From a checkpoint of a small transformer trained on Wikipedia: 8 heads of 64 (1 for keys and values), 803M tokens.
MLP neurons of a small language model. Each row is named by its layer, matrix (up: input weights; down: output weights) and neuron, and shows model dimensions 0-159. Each number is 128 + 32 x the weight over its row's rms, rounded and kept within 0 to 255. Numbers have three digits each.
Before each neuron's rows is what it responds to, as a language model described it from the Wikipedia text at the highest values.

Census demographic terms. Category words right after a percentage or figure in census-style demographics, such as children (under 18), below (poverty line), Asian, sex (ratio); weaker on scattered mid-word fragments in names and vote counts.
L5.up495:168175131111155160075094128156165157120131090078082139122141154123110156105138178131076096145085091175127087078118116180156145091185091126119121133137099115126116153191151202121065182117129132117113137125122140133125067139166136114078110126126123138069147162057142132149157161076122115135133097119117046161097156080067130115141169129120079122148161132170092173168117139146112132153180101132158124143140066126113136158134145168135142118090118060112169180099114100141084151147106148
L5.down495:225095124149109094180060127116169139093148134108134040181100091128075099131112153189152135149155107085179122179139123099169072078111052138167067117099109158162171110141170161068096136121123124151144135159152109159140101108150157185112151071142151116128121079130145163111090152136137157123130145112128066137188072112098134131159140119095113122162157132088175167071097139133160153155175113130152115097113130145165123103126133100163129124133142141087130140143094121148089126050082105

Paragraph breaks, French elisions. Mostly the double line break closing a paragraph, right before a heading or new paragraph; also French elided articles like l', d' (L'Adieu, Val d'Aran).
L5.up341:121157153171153106093115117071109135106124180140115131095110139105078137148123115068151128164066148122124126132199123129151102066158140092140105141137150122178139178160133083139139085100148102177133131082143158107145135094114109171092120122122154116116158117155028106160177164102133163135135192096129082117116214099099109150124113106128133121136132143125175104185054119169131101128135044090084112132161149111102094131133083071163179142137125142127146153189111092177134139158034152
L5.down341:085131157100137118107115173151118193151103138113121109139130124074122147162172130159109151115160106000137090102094125157166090159187169180117131169085058122080134165167167119102125134161143142113138057074122108090096166125154138096103097138100131161139132136094156133143124104118140134074143138131125128077152141117131125173129147129128088082161087151149129110158155133110082109118129122133164156121105050158144145102092118147158116183081108137112144144093111115132145136146114086

Word-completing suffix pieces. Final word pieces that finish a word split across tokens, such as emp-ower, poet-ry, athlet-es, plus "Other" in lists and closing "==" of headings.
L4.up1216:114142057110113145134116099098127107073158114059162161145082091131087154122109132126141033140116119094149042125090135139106078067148167226117157176130144108098162138114069157172161123147125103123183098171172106162105091092129131148157142141108108107145080209125179070158141138083147120182123191140127171152075174128131102150123121117133132165144137167123151139143121146150133157123168159126129058072167096122169085102136120097148079145109133102135108156153143140116140115165104047
L4.down1216:132122156120047124139083154101161125117124136109076122149125095111177120084113110105157179088125164122126170057138085081113175171148138092110180077154118138205171158142073120121157125105075121157128149105083129115133123079134080180126090133137121124130152110123062173136119114138140081102130113116137075093158143179144112083168123104116148118074093125126108173169164097114172089114118157128085096136113110136147166206113120162166122173110130131176093123150136124101142151073087085

Mid-word fragments, esp. "ol". Word-internal subword pieces, most often "ol" after a capital C (Colchester, Colonel, Colombia, College), plus hyphens and en dashes inside compounds or ranges.
L5.up1075:121101124165158141134117220122096148190079130164115185149113092094136148066126159102074105130135123096124186124128076148150117143140100174164116133100190163086157128066142129173126118116078100069140158109138094222107094107126166144080173121091145135124101142131105076196220111159122115138101151140071158159128061070118164145155123048148110137115144139106163130130064158116120145154109132062124113147129129067138085075108114135162174129198137158107152155102088162124118137081050169
L5.down1075:152123100148052179169132151150141110106098177134184173150082130145072135096155122158109139118106185091132173149123078157200170095174173166190091128128116137139113160133176081157185144125186151115167114156128105076177219130105103124155129102188134064138151078088109129142122157138176130120125110102158124136118168147130128135125137102123161145103092157154188119167069131156165169140105134165104149168026132088125163139146118166160131128145136163124121127136088113138177102153193086

Mid-word continuation fragments. Word-piece fragments right after a word's first letters, like dec-omm-issioned, Mod-ig-liani, McD-ow-ell, plus decimal points in census percentages (21.4%).
L5.up930:146145140151168205135115116138120107060178134140188167144190084156202102108123066206190185126117144138106153149092134136153139178140108056051123107119104134105122134163154127157094074113163122093123138081083113199195106158131077087140148136145108129115130111172139126142090084147167077134078149144137148097139075123123121108151117104203154079133154187140136141137104127171172116119182098133135119092157127105115142091163148083080215110150114114133154156104146176114110102122148150
L5.down930:155163155146112097140121109132165144074125103128109097121152118139108177059145155105144081144154125059144154179131100104076074150112098138193094125178183163127136130107118124147187182081113121122121122114074129134104125111132176102196121152170122137091116209102159126113108131145149080080147175166156097104136142134137080073178117106182133121105102082151135141136132130153153075187120126071153095148145120176171141155155145123112079127122191111109141143077141120120146125159098089

Predictable word continuations. Second word pieces that finish an obvious word (Par-ent, par-at-rooper, married-c-ouple, public-ly, Mar-ine) and stock prepositions like "versus $X for females" or "married to" in census and biography text.
L4.up374:109161191149086133131156121097143094104158154115127092123142156174095152127127044105073123148097089154084122063188076114122126123093131113175092122146192065140121099141089122137120148086148114116081112069096200141110124152181131012091115111115151107138166157143127121127075118087131131134059110124197159123070104126148133111110153179110191118125184089161132176167139122152107139106094093148123113122128171140083166079081086170146116150112084133107186117113152117135156115130044111
L4.down374:138120132123115140129149147097103108196075125099102157063045087182128125119122170092110142095187098170144160142123105072140179156139081111109156112069104159156150181133162157100122137124150152139159149093105131111105064084177166097055173159127122153137106103172124101104151123089146128166102134146123133065135146124104128052132157165112129100063160148145114124133116145135088155127118097149116197172065063168157137095082144167130082115118075121173139124148086173147147174073208142

List-word continuations. Mostly "of" after "list" or "set", plus endings of listing words such as Listed, Registered, Selected, Species, often near section headings.
L3.up879:127107084121128122201172098090056141141170141121125159087099192070102083129155124109166113089202125108133159162124147094109145098117145134080126093144123156156173150101135104139141151176183148144131129121092122164041098099117128084179121143158160076136143126150138104174142133125064094098184097138114162160109135121160106132119190154149136086186123106110044133175154156122106087184089094104088160115177104176113037127092086149117160120146166148103056154111121111178168148131149034
L3.down879:161130167122122097062084068121135108147107125130129147096056183080083150096147126139155069113165077145156156079175171106165155090114123123150176175144162146095158138074127101151144116125131087142111091070165164093129156131119112143107162115194064124160156149158101233148115139110145140127124160095121074127139079126116150174173141167090121094118127096168191099130096084127164120148144128116154167128123158130079112179105126117213100171099091094108122102113080125117101126091146119

Abstract noun endings, heading marks. The final token of abstract nouns of change or time, such as decline, increase, stages, years, period, before of or in; also closing == of section headings.
L5.up702:096131092148118142098161075095135098141064146145109127182127078107109127083087110147174206103115106105137104087120193145134104153100131198050166183102118152127110146111138105123147126174087142166096142130165089165159131113159094172208151122107099175131124132125108150130112149159093117104123161124152170140116098160148131126133130130115118035145143143098156136087191152108171101173171088134166105146116144104094185146098146050172081106107132122146155151146182165114120117170153107
L5.down702:146129160151043148204097101130108133076181108132121149128035134087096116105183115058135151110150167132146123129096109136115156109101110114080146142177101109118167112140064122144173145164128114114158167082107121100108126116063099150119098126151144161140104143142120125104123115026134183132151105158105120144150117088166119082147113113131120110118059106128119152105104110120048123102129141099102112131134082115121103185095192118144144131165139102114108134160103062148130074136118122

Mid-word subword pieces. Non-initial word pieces inside longer words split into several tokens, across all kinds of prose, e.g. Prop-os-al, acqu-is-ition, unexp-ected, Mean-wh-ile.
L4.up52:115141048184088135120156095163093151101175125162109130091134134090145147163155081123082131154108107122139106089154111142149167134184122155106071125110130119095199128069125103078114099114115104115138110103136102155080146109176109064081117108129123103107113113125148069155103083123161121110120101142192103161177168104132105157083144119155170106163131139119120155120107161150116069141137148114161099144137114187134109135135100114099112102134143088105124152119115130116165097085095065
L4.down52:114117127100188124100130162171177134148136119128123153142107125019151075175171187151159164085146089181113096148133126108110102112122154138158159125180146176140161148107176130198142086097138160145074116125083098111149186143157132104133152076162073129122119152099146132087123131145153132116083136138052150142096109075154130104086098142173137069124152138111133145146131142166122095118131081094100103131120141123138195104161129100111127140182138193090149152130178117167163156134139191

Mid-word name fragments. Middle or final subword pieces inside proper names of people and places, often in tables and lists, such as Jonesbor-o, Dubl-in, Winnip-eg, Ant-un-es.
L3.up457:097134132087096098153181084153161207125076163146118133112076131091136106101110154126093101101087141070116115125150149095127123074143171204158139103140090108110151134110112116154092213064119157181190090114154077124124164146178086094146110159136099126133143150133094070148133195123103098123166102149090186150134128078164134173116155150135071130176085153091097120135098130125147119152186093091195123156141091144163152091173118127111150149146098108153151120139078084134088092090160125
L3.down457:134158107133140163162090099118101141123157146056123150094118136146085141103158120108158095156175156114088192077074125141115058128146100102141119106077135117124124174095201112048048076187122151098166183112102128153160131186098145146056134110103190143163088139111198135128176129106121103175148133071187131107176135124124107093153115173159116130092121150085102153129120129096084100109143129124104172145117178085118149154131100164094091141171195137127137155137111134156100091120120099

Word piece after capital. The second piece of a word split after a lone capital letter, often in tables, lists or names, as in T-w(itter), N-one, N-or(man), M-ouse.
L4.up653:143109099089122146173096132132089112091123132119101179128095095123102139153097071127118106197145100115154140159105179155178129138180085168091147154080082133034109132144169132110098172121058115134166120127173154130141141171122064174161139126134130097087180128115171160117196134125163147103067088166162148134131144081133121131130134114158079172170087103151118103117105156104107105144115101154073135111186146128094151104183122077162216161112135151077212114178082092162156111101126112
L4.down653:115132130128176169103147146164106146245150166076141168164132124124106087042096121135058104108113168113104125073142097194136084203107066141142141153085120119089140115166137156161134157145135134123105114142107167144149137132160109165131123151046158133142115088143103185151197104160107095069136152095097094131134182142148086154183117075135196147135100137148150123121153118091132085102095133179154086146126118098155086166157057125190065164145143122079132154115126124140108029141141143

Paragraph and section breaks. Line-break tokens in Wikipedia prose, mostly right after a == Works == style heading or a sentence-ending period, plus table-row breaks.
L3.up136:124139130129122061165159097125224133139133107130126174125196181122168184163128235103169163131081060084133119089149028155112146112140137123115115117133146073130115141134130097119189160126125107185150164129138184108161108099148143161111136201148129155136169121159153134056117062139125105131151212120096138059135140151051189124101055088108168157113150113143094115121140134142118156058095131086117127112159088133091134100143074148120123154130135154096114133093101106148141144109194173
L3.down136:150129145131137137145120172162079098156149144179092119161098153169085167119147100124221090137152147051108126133078155104137152168184093143111157116051166123127109119165117162118144150152138130108057109063040140165137078114141135104121138085157090080128081106121102160162158155108135127117174132116159104096085095167149125174138103117104062174159104147068142144164070147143114164126152107146157097105108133102140134151087108098129116146105161082079150101149141120075153152102132140

Word-piece after initial capital. Second word piece of a word split after a lone first letter, usually capital D, as in D-ev(il), D-e(ath), D-w(ight), T-ian(anmen).
L3.up1129:121140127116119085132122167158111097091102117114122177100192109114172099138116132105179098079119110096163132131141070179120115154124122129036149136081098174084157105122178092130085147109157121163179115135084113111136114139162074124190108151079059159129145146136139117136077189085115141134102151080098103123097139183115150144117122095174146183133117111112130085109144149103168115123075141077095133142175186080111131088129114124103123135148119079112099151128076136180143161194105063
L3.down1129:130134150141074135123154156187147115103153136108147114106124183121130152126115183088153131213118155153113100162111106122106086101153100128118172176085109128119118171130175129135155120098101169126098147158130155105116086148083132171110165120112104137146121089109138137057111143164168137075158161186034124088121137113125168152120114138100092134101044112142121153129099141053112121164107101089156099079044134151150142136110139106148114172094174099133133081160052159141072196120131102

Word-completing continuations. Second pieces that complete a common word or fixed phrase, such as I'll, do-ing, W-ell, cann-ot, or the off in "went off".
L5.up820:138155156104162152112190114120127149146213209158158111099190125163133135119095163115124058155135115124109113109086149175112096162205118125143096142114089144070090174132190170101096135114158185097126078097066179144138098098123074111151129144127092153118186123178073112102169198112093133078082104100141070129074135155111112177091132101124139137127183098093104102065095033117115084123067117118124128143130157133120111095155124125127125144138149183101108143077131146099082157196154125
L5.down820:094087164106159119155093098145070142141142122118180123091140124093163078091152076078158109137105165031103141111142167138164132113139164127105215102083205165094130174111169190148076121141131066147121129179174132123060104169094094189189084145143088149109146140091106128116143156086177098145137091106134122145045153103134166094117093110137151144148132136117136147133129119126112204142147106139150195112135047080136198159104068120138070128162061123141149106118130074153163058132131089

Or in number phrases. The word or between a number and a comparison, as in two or more races, 65 years or older, one or two; weaker on mid-word fragments like or, al, l.
L3.up56:094112166150192129093149155134082075128111113141130155088136150100112146037155151108122165145116113120117101169119092130105132084153134148151112071096145152135167154144157160156148144132106092171156128135087191183168138140090131129102136090149155134141158118139065151132188161128110102086163100075125176093116131132114119132179063103075128125190115121141139122110125158151151174180113126059149093145040092166177120115102206134151127109161119129173092094155099133129161148085143167
L3.down56:168134120170191118115145115146184100101193155130124225071147062154160092165115088144078125088166133167131115121131161093056119140103140172110176171058110110125128126146105106124208153140166152171130147138116150140153125134086111099130180150185151088141120126117099148091164169104087161113145118121105169164080187157153136178114161128129078119127150179163094079139102077145134122170162112143080124121123141094135145059120199067104153152112125139104129143086118086119160100143104129

Piece after capital initial. The word piece right after a lone capital-letter token at the start of a capitalized word, mostly names in tables and lists, e.g. U-ll-iott, V-illa, S-ource.
L3.up1052:100122121133134113167154150143113096102148063097145193126180158095122121109157123068116106096144085083142166104134090118146165174121105119103100122113091099117137115154115115112157110073169213173116159098161088112159136128125078129161109127038189126139153160139129135129152127150110079095187110167160081148145060112104103179113159159148121099145150110073135178085128086167103114129089165177096117115142091119111105129113125070130197131115130107146156134127093104056120153164126065
L3.down1052:126125154136124138160138158109057050096199106103151139123064135068108134109040121139152149160113177105145095135164125089107075113106127222144132116147124182157130111128090105125114085112163099200100090166167164133123164129124145120135140181238114104169096135100153169050159127067158089151115125148111130084183100100104137136110129102119139133183152167098094149136128128131123151074110166102137121158172117152129160104099133118163157138157140172139130162089168114176223136066098138

Mid-word continuation pieces. Word-piece tokens that continue a word split across several tokens, right after its first fragment, as in lik-en-esses, ind-uc-ed, Assin-ib-oine, g-ain.
L4.up426:108147101065158098086143112133092046105129116117141091180132082156183132135148113094158162145154123111101164186136119135158175171070119109071076068100166098111108125128103104148092087080135133150187132101105116153146087097091143122132141189165133101090135159096151119150151122123134101115202083098184172132099130064137150109156063136155106112145115090056165100139186171151125129093075115130130158119162147085129123111120162117058118118134063130147156161113104115135168083114115110
L4.down426:131113117104102136111145182113201149120130135176056133087089109143114137149164162198132057116056129123132135168116145171143067126118088120138067108136165121081112132093139055150147191119174131122167105118098146113128198141179139164136126057070126144079078125130178124212137148142153106152120171117130094136118113134189091122083118136188137160170135126125120151104144131120139046153145146174091164126106111105123141163154115169143128101133130116162186127085198106100112139187095141

Music recording terminology. Tokens in music-industry text naming recordings and roles, such as album (also mid-word al-bum), studio, record, CD, arrangements, songwriter, R&B.
L5.up133:147106164159166197167157143072125123164129173128073144139128119091190118127154133114097122107132110066155113098149136080171130121161084096115154157173130188155093109217128123105125106099099051081124129154133127104087136095120129163125106173124137142165205128120091124135140132088110156173103089070146151090109120067157083175171115148091155143092124161143105121254160145157121092115104095161132125102145133155155180086141147088163140101144128088150113096104085150113125128066127167
L5.down133:153099135123092153211170125127137106107169124132130077138119091199092123113110106149133152171119088077139109106136095108148148136198063083118187142106040150196116104093137133165122119116133128114136166177136153092113127082137162110125078143146126128113163122142076116121107106103114150115140107112127155104159085124166119150115180129112122157096145157140125134224110178184161132092122095201076104092108105129156161110171102088130120086158094098137174095157088164130170170081154128

Predictable continuation tokens. Prepositions a head word strongly predicts (similar to, Story of, harmful to, transitioned into), and middle pieces of split words (prest-igious, al-tar, Inc-umbent).
L3.up598:117122098152155135136120132187200120094194075135131110144134144067147188108145114109129171143133103117130192151200104069086091117145131107129134148142156130106151129068148124106164159095124093131127124098093153197107123142061083122114099151132105096109219100125135178111126109169121191136143105031108150122105163105070113157115158124159103112129126179179162117234068163151140184149168153143121128080147122145149087132141195108114165132106077164147177115190140192189104142150113132
L3.down598:094130146104126122172142119140103167131151146159072121057114172086144098161120116173110165119146136065180185087174147157165133106172081060121104127084108151144136126127151150117173159146153139106092102108096153095112135155135080162169170142129112110097136125150171092145081088126136096127172098126121089140127156168186122159171097112116135144086115099160109115093062059124069119207119130096112126146144085135160157116116132094211081124090099173090160117108123130074099140126104156

Period-start modifiers and word pieces. Time-period modifiers like early, late, last before eras or spans (Late Cretaceous, early life), plus mid-word pieces such as Pal-ad-ins, Antar-ct-ic.
L5.up259:128169096162142119130139166103123121163184118118109125168085135061150141199173066155155138136134134151084110137156164182106149155129180082081176135101120130029158104131106173101139143131133111103088127079163155104061120151179103169114119138106105158135142123136119170098085123162105165155139095196126178117124113077100114160113111073151080131109099189140102217095161144167118108147224096114081129092049092103132060157136131087117148140155110140111126120138113112122091135156120133
L5.down259:178120070167149184122137129136207065113175145158150076120105123124074129169100165085116123113091152169122150096143171152158153113110148103090146134142152124129126095206134131096105149132094125129187113108113211130048110154155163117128147130166136148178172054103128128053114079106102166159168136166086168128214094164114075142224071115110021072103077138122159142117120063123139120139140128152103138119059148190124173147109111078154157160204147085113093121136108134098144170132107115

Mid-word "l" syllables. Word pieces inside a word still being spelled out, mostly l-syllables such as al, el, l, ol (Catalan, preliminary, Elvis, Colonel), sometimes er or re.
L4.up86:074123071155170157195142107154179062094085170085122168125137097117138098108140077154075150132191104105175154158105098173113103134138123078096119141182112171126127068126124114117096095067109098099134168133113162133122088135106166130120075097191152107093191150143178094064157145147162169170093109070106165169148092146096094173097119069087146142084173093098084115134142141161149153167096127085093117144073131100135149067081160137135149133147113147100113094134127075077163145174102101
L4.down86:089095083139164142173126136144119100124141123200224100092100157126070089094118175120144113151094096118141125113097079127092093138141113104116206146078152114172151158133176153161165097118150114149110075107092122112178090139190118141146085128096089137157165142101131144127119163117162164110172103147137092150140120153139084107079134123070075173085112204111120073124172079132155160184095144133120098133131100112111128131129197130132182203096100128119108142153114166066144120128124130

Word-initial letter fragments. Single-letter tokens opening a split word, often l or L: French l' (Pour l'amour), in-law, and name pieces like Zedong, Lang, Sang.
L5.up947:104112140231127184154107133079143104120162121155115092089104096120112129099106123096108114024130124075133175085112171134114095165153097128159104139136109101124101103146108066148113142114099107148091159132146178116139112100153153146111181111164107153113197137162132113123129129164098079129113059164159171178062095068098173151110128165070082167126194143107129128146076129120127121066102165149125100174136130113156176140098147108079100147155100124143166183105159109115149078123107166
L5.down947:128142125095095116072100164199193117174137171115130127141118114130169104149142040148177168104091138157152134144097119164090075161059140166155052113149126127141146072128118147177138045130149143141118144137092155117147157168118116103170104075129089098173123186089088095130068119132066111061085140147098095173093141134138097143161161126127137169101199129161130086135146175145105089127159165124150158136115117112160147161099131083178158179162177145169101138120128134092071076157152067

Word-joining punctuation and breaks. Joining marks inside names and titles, such as en dashes (Val d'Aran–Pla-de-Beret, 1867–1918), French l' apostrophes, slashes and opening quotes, plus paragraph breaks after sentence-final periods.
L4.up331:161142148143087122192074148071069130081125109132062135182063128147141110162125182101125121160182107130136146160144126141109123070174155123113040129131132128120138114148146113136124106184139099142116104118093095175101141142169096108137110132105151175120138120172135176131186102168124141091123129092128143034073164110115112199151134136108091090082156144109059107124172161180111091126049094153132086103115145092159124092081145124186185156110051139153081158135120082153117156143101130
L4.down331:108154126159158143120104109116087165152121166155142131120109096162155098124093146041124122152121130096158089110113097135157144124174135110133092165141118094117166179112137114141151122157177165126106124127079086137134095107092145098152118190196144105098119130109178144130170136072142141122127091121120064131141081137169093201204104096114118132172120139175116127111109157120086096150114130116096116111123123086139143065100119093111062126074178169174146190166086194092111124126155096

Mid-word continuation pieces. Fires on word pieces that continue a word after its first piece, such as the -ly adverb ending (shortly, steeply), N|ative, B|ally|mena, C|op|enhagen, Mold|ov|an.
L4.up1189:138126127129125047158098138141157096114127082112181134142100164148136172138131053101115255124115254105128158158182108134152106119124112141176107180149118130123160146113102120148132126173114122070145138071152109123115100189128110104108116128130097151140154111142104110168121121129150129163124096127105098071112088129190165125104164093114126105091134164101138123195079141081163092123152115144127152126120139154140137078158142142114191128156136178149120115139067152163139189072127099
L4.down1189:132139086167133119158114131109113137168121134067127151155124138086165117128115111103054041063128130197107110114057122105158133138118148150102123164124131113085174170127118114119149126118154095143136149152085151110169143141121091099082122159146103135132093157118165169113120158112088138089167180037134068104124140122166162154163062114143150107182103105110131133136156139090144154109170093059118037105087163143120100097144138173114119149111042115100141094178131096135134076111084146

Giving and getting verbs. Word pieces of transfer or acquisition verbs, usually mid-word after a split first letter: g-iving, g-etting, ass-ign, award(ed), given, received, earn(ed).
L3.up483:146118134124127118143087112192150114086131126118135185099143157093112209092130157061109142146077146089129151130078168175131183163113137152111150191100168228115106127132136084145140153119144120154155114073151107111074173093077140080131123130031214129098100100070107136103162086154128119089181129112164165163160221081156090143136194112100163122113105141130169154132164155099168101142126165147137157101142131094096124035124107127036123150117112125168121115136153083141143131144142129
L3.down483:161112055092154103177171124108159168094103036096092116169097120134100087123131115176107136133157135165133119126174099168145092170143152120134107083168132106135103112171169129133137153101133163132150066125037184126154083119074145154171110123137155151136082114104172152117144198146119122125112139068170139109122129167218068141124108133156067069100138124151172111108187097102147121136096149109098173179154118051118102116081095126096105128097119165140104088080134147145109124120080137

Mid-word subword fragments. Middle subword pieces inside longer words and names, after an opening fragment, such as "and" in Deshpande, "end" in perpendicular, "n" in Partners.
L5.up385:213198089118168175094136120129103139135104126138169122054104131130106111135119162114126121077141218063127120130204131132128151177152158104170127136104159104132069112159056171170168117101102082093109151085128126109066140102161155120116174059135071152156098098116196083125107143108131102077137089172176140130163131115133110080098094137161141164127126157156154123168112163134118067096165130188086127084113122117099115125110147105194077167149116108079210177146209145102125141109110095
L5.down385:145087161101059152120094193132162129112060091122105120159116109088068138138154150084131105119081073088138175099181142076123063134058114186122124124103082117122155090155091174146156123160097111180142118197069115128139121178100144134116105108116085162180203089133170120166086201079128124170108131148100067102135105161132137186085100178109182131162116130114092225161122179103121098114131153096123144130185108135133082156128109147146080081089163136083083135142104176132112178162108141

Transitive verb endings. Final piece of a main verb that takes an object, often split mid-word, e.g. e|ase, ch|ases, acc|used; also stray title-word fragments.
L5.up1261:110152108131141135102137147114119086151087147163138143094105145155124119110105085122034061101170166081118175170123083141195115136140080123139075116113092111108067136167084134180124120149203096154171124151164064137131111085114148156111233165076158106142171146110075184147122145132136090101144095131165125115153086171126149061079118169122124093109136097151104142098152128084148118148159095162107142174178132085095070142128110140019125082146095107163155163121133103075091129100092145
L5.down1261:133083176148100127121113187115088113129118151133129109129108131138168140090076127122103140194125139062172164141171174167114118110146084135146152136167120138117125138109224163120169075081157137095157114086060102144077142157097142098110119063124120113120123150142083188119118109089116104093144171072130176193165183191137173128158153144081146100118125173156063167103129141162147142124129064124105147118100073227144133126127128148194134135099134101125100126123183121135100142172175125

Adverbs before verbs. Adverb endings (-ly, -ally) and auxiliaries or negations placed just before a main verb or participle, as in was officially announced, loosely based, has not understood.
L5.up120:132123139131112136133139153101143153179122150129151148128151120098112076131102163089119167132124127057135098082085186080151121105060144196113129141092151159079123132061105120140097128138163107152063098100150123112117076164121164138193161122117104162136101111132089069088155098119110151070110123144169159125155066172123111073131151178132143123121084111045163121144152111149174101131122068140165136156062141097100140148149117142134144169184097136143137163117159091131156078153207151
L5.down120:114144094139146119173133121165168125117111125159115164152056136098112164100104147070101153137114116110140151068099133134098109099125169137098143184100187114115112169127161147126116112143108114151123118115147123042119131151118142106117123140152142161131186120115127146089150094163141126170094178139135095091091063134176170138121127146114104161163084121045122153081153097080060137129140102089130079158151129105197161124158089132159140145142052140131103083154123096079134193194122142

Mid-word subword fragments. Second or middle word pieces inside words split into several tokens, usually after a short prefix like p, dec, conc: prec-is-ely, conc-re-te, P-oll-ution.
L3.up913:120140078147171162081162149107121093141173104103115108130128162146109116190142143044084113131127199119142090161165087085205093136132128147112199138032149114039141120079121181120090122099159179148138125121149155170127121128135122100118098150143131138106155122133149189172130118154130149147169090126118112133196129115130114089106114130097077116117084178084087151135130184173144098111060144184133165130138139115110173141160181117078163165137027129088092137137122103102082097147118082
L3.down913:121139118125078122109143144128156180135115156118157105097166039115131150119164053164135122175093170061127167182111128177089089135112094139123162134117197143141100129141126147157151211077133124115106109123123116134079090071139149133146127099103130150150111166123162119074098114079162144092099123106144110196096141142130165162098052092131165124093152177146161123093179092142117149121149082158148143137070206130154105126095117085129087137105117144103118185095124131139138080108184121

Mid-word subword pieces. Interior or suffix pieces of split words, such as -ial in racial and residential, or dist-ribute; also table column headers like Party and Role.
L4.up283:118157121185103121148138157104107121117151153100101136155181075148159146091160152114170086101130126156099120126100134048125147146144106067117078147125079148176189131167145109129101132106128163128114154104152099156071058119130188110153104150082175079143095125116152129124110131103111092067029117152114096135090122137098147134117214116137072114127167113207102130150105126107122108120134174171118110099147156186123125109132132116142172127105087153099155115146151095173119152114105156
L4.down283:076131146132164138152159175121127103078211103175146115121107119131097081144147113113146091164121113090113127188080078085192121146165077114102068119147116072153090123112086083105125108137112097152114095172164155152121154175130132103094147173094106182124218128158090071063176126138096105062133133117129121071088118130117139103174162165112144128126114081183120116103087144094126062106135090174145124107158071165090081151134142159134154173143117099158104214131108163113171111137120113

Word-completion fragments. Second pieces that finish a split word, often after a capital letter at a heading or sentence start, such as E-arly, F-irst, Sever-al, al-so, and "and" inside headings.
L4.up1274:113175039155143118090139110178180156082159119119079097133115106090070106094095156149157115186220095113130156134162127071127175111188179120093127180108102197117170154174115131098123121151173152077148132084140113114124124167175110116086139218108119147119128150128153157159102136144131153085119111137177132170151163153139150111154092110132101148164129069049073143057074122107145170132099140142139174131121098179134082170113129157115127114202128117122130170095125117162111123099114072
L4.down1274:101133127135131172157117139127124084158177201175093236115115141073166110126146093098133116147148097099109146139150145139117155104148124141106155167150150123122173116077087119166094121128175190127109139109133157066120199154094149113113098113152155132115142133197094108178175119163160105149136154138100061067108151108137144113137157141127058132128139144087151122144154139154124130150123158160102114152073084164124046121144131086158121116152134142059093139112000146083118074170043096

Mid-word continuation pieces. Second or later pieces of a word split into fragments, such as se in Marseille, ental in mental, ual in casualties, ly in yearly; also " of" in set phrases like "cause of".
L3.up195:160092102095165124162096135100144121120142121173140104099199124174170102139096101088134118146069175190115096100093152116161146086092123123145138144074078116183096130100179158113115139122122110162168081081129121064153112072147125115118143150097127179113116018133136089167106124151121070121157115116120104126080080108057152178149171109124166145183124116083096195147150195167115167170140087117105127167118133098166116152135127179146147092086155163141109130143178089098147150167131156
L3.down195:165143131186102123139082063113153148094106099158153141136087117105179164165076080080105085148127129090083122155087115155120224154158129110112110138167132143155115118144139113088109127153131141085142121142134102193126075094115145193077141101104118094120114139069100236122144129109119157141104090079126168112135128105106135182100165126130152137090158157139108111080121081113105171133130083114104096111104125144130143104092105163110126119140179137119111064148145101120174185133105131

Word-completing suffix pieces. Final subword pieces that finish a split word, often role nouns (own-er, develop-er, Princip-al, Profess-ion), plus table cell separators.
L3.up874:145123152162154127141116105147108177125125122087098111089130125141097157091099153133143119118130089107130044129138118084070136143165120164150113126128076083169100115124070108169108133086106125152094136126117149131090063146133149082118070198120120074127137114066104068118179109123146087159116141180103092128119129163147128098100125123159121135098116098045138065162137073136172201172115099152139157156171114138149042111091123149154127112167170113076110144106142138135086088126130112
L3.down874:138162112084130122159072078121168032120131162128147123152150150117157043126155154091074115130170186167126111109095167130141110185093172167105143105079133121093128145110166154116058174119098152174157165106097092096165130125123178145148149133081176179139083130129132147164121111140125152154131095154103197071122118120155107128175184196128178109163150167113090140108062173098089102147160079131116089139089152092136123164137159160063150103111146126110043151139143062144145128148029141

Creative-works listings and headings. Table cell separators, section-heading markers, and word pieces inside biography works lists and filmographies, such as | Television movie, === Compilation albums, nov-els, minis-eries.
L4.up666:101110126133133137132148142127161065165138188106086082122152128089151129126098123150130119164093101072097138172160197115124153120177131131142176123149134145166041137167106112102100111110149135111072180143121195126127115111192114157115192145109166170095106193113057078144122161096136154100201094098125156125105106040175122050124095085143103120127141129121143144190158149181095083172095112151143080108175141163195191088172090094137114120138153082074084080094144121115133116128142170
L4.down666:155116135136119117140058153127102104135143154176139050105107148104155126127168123142122063154150080083136115144198102124089093146145076183141084124111151112140141080083106113178104079123115113110079115126105129112142190102128122117163137135189096181141064132116087116172077138115086118099102150100107140139114095152096145177127171095203128122085150122171078180146105176140161174108143066174136143117180102132159148153134103145154147142115146134092125085221195092146160120095045128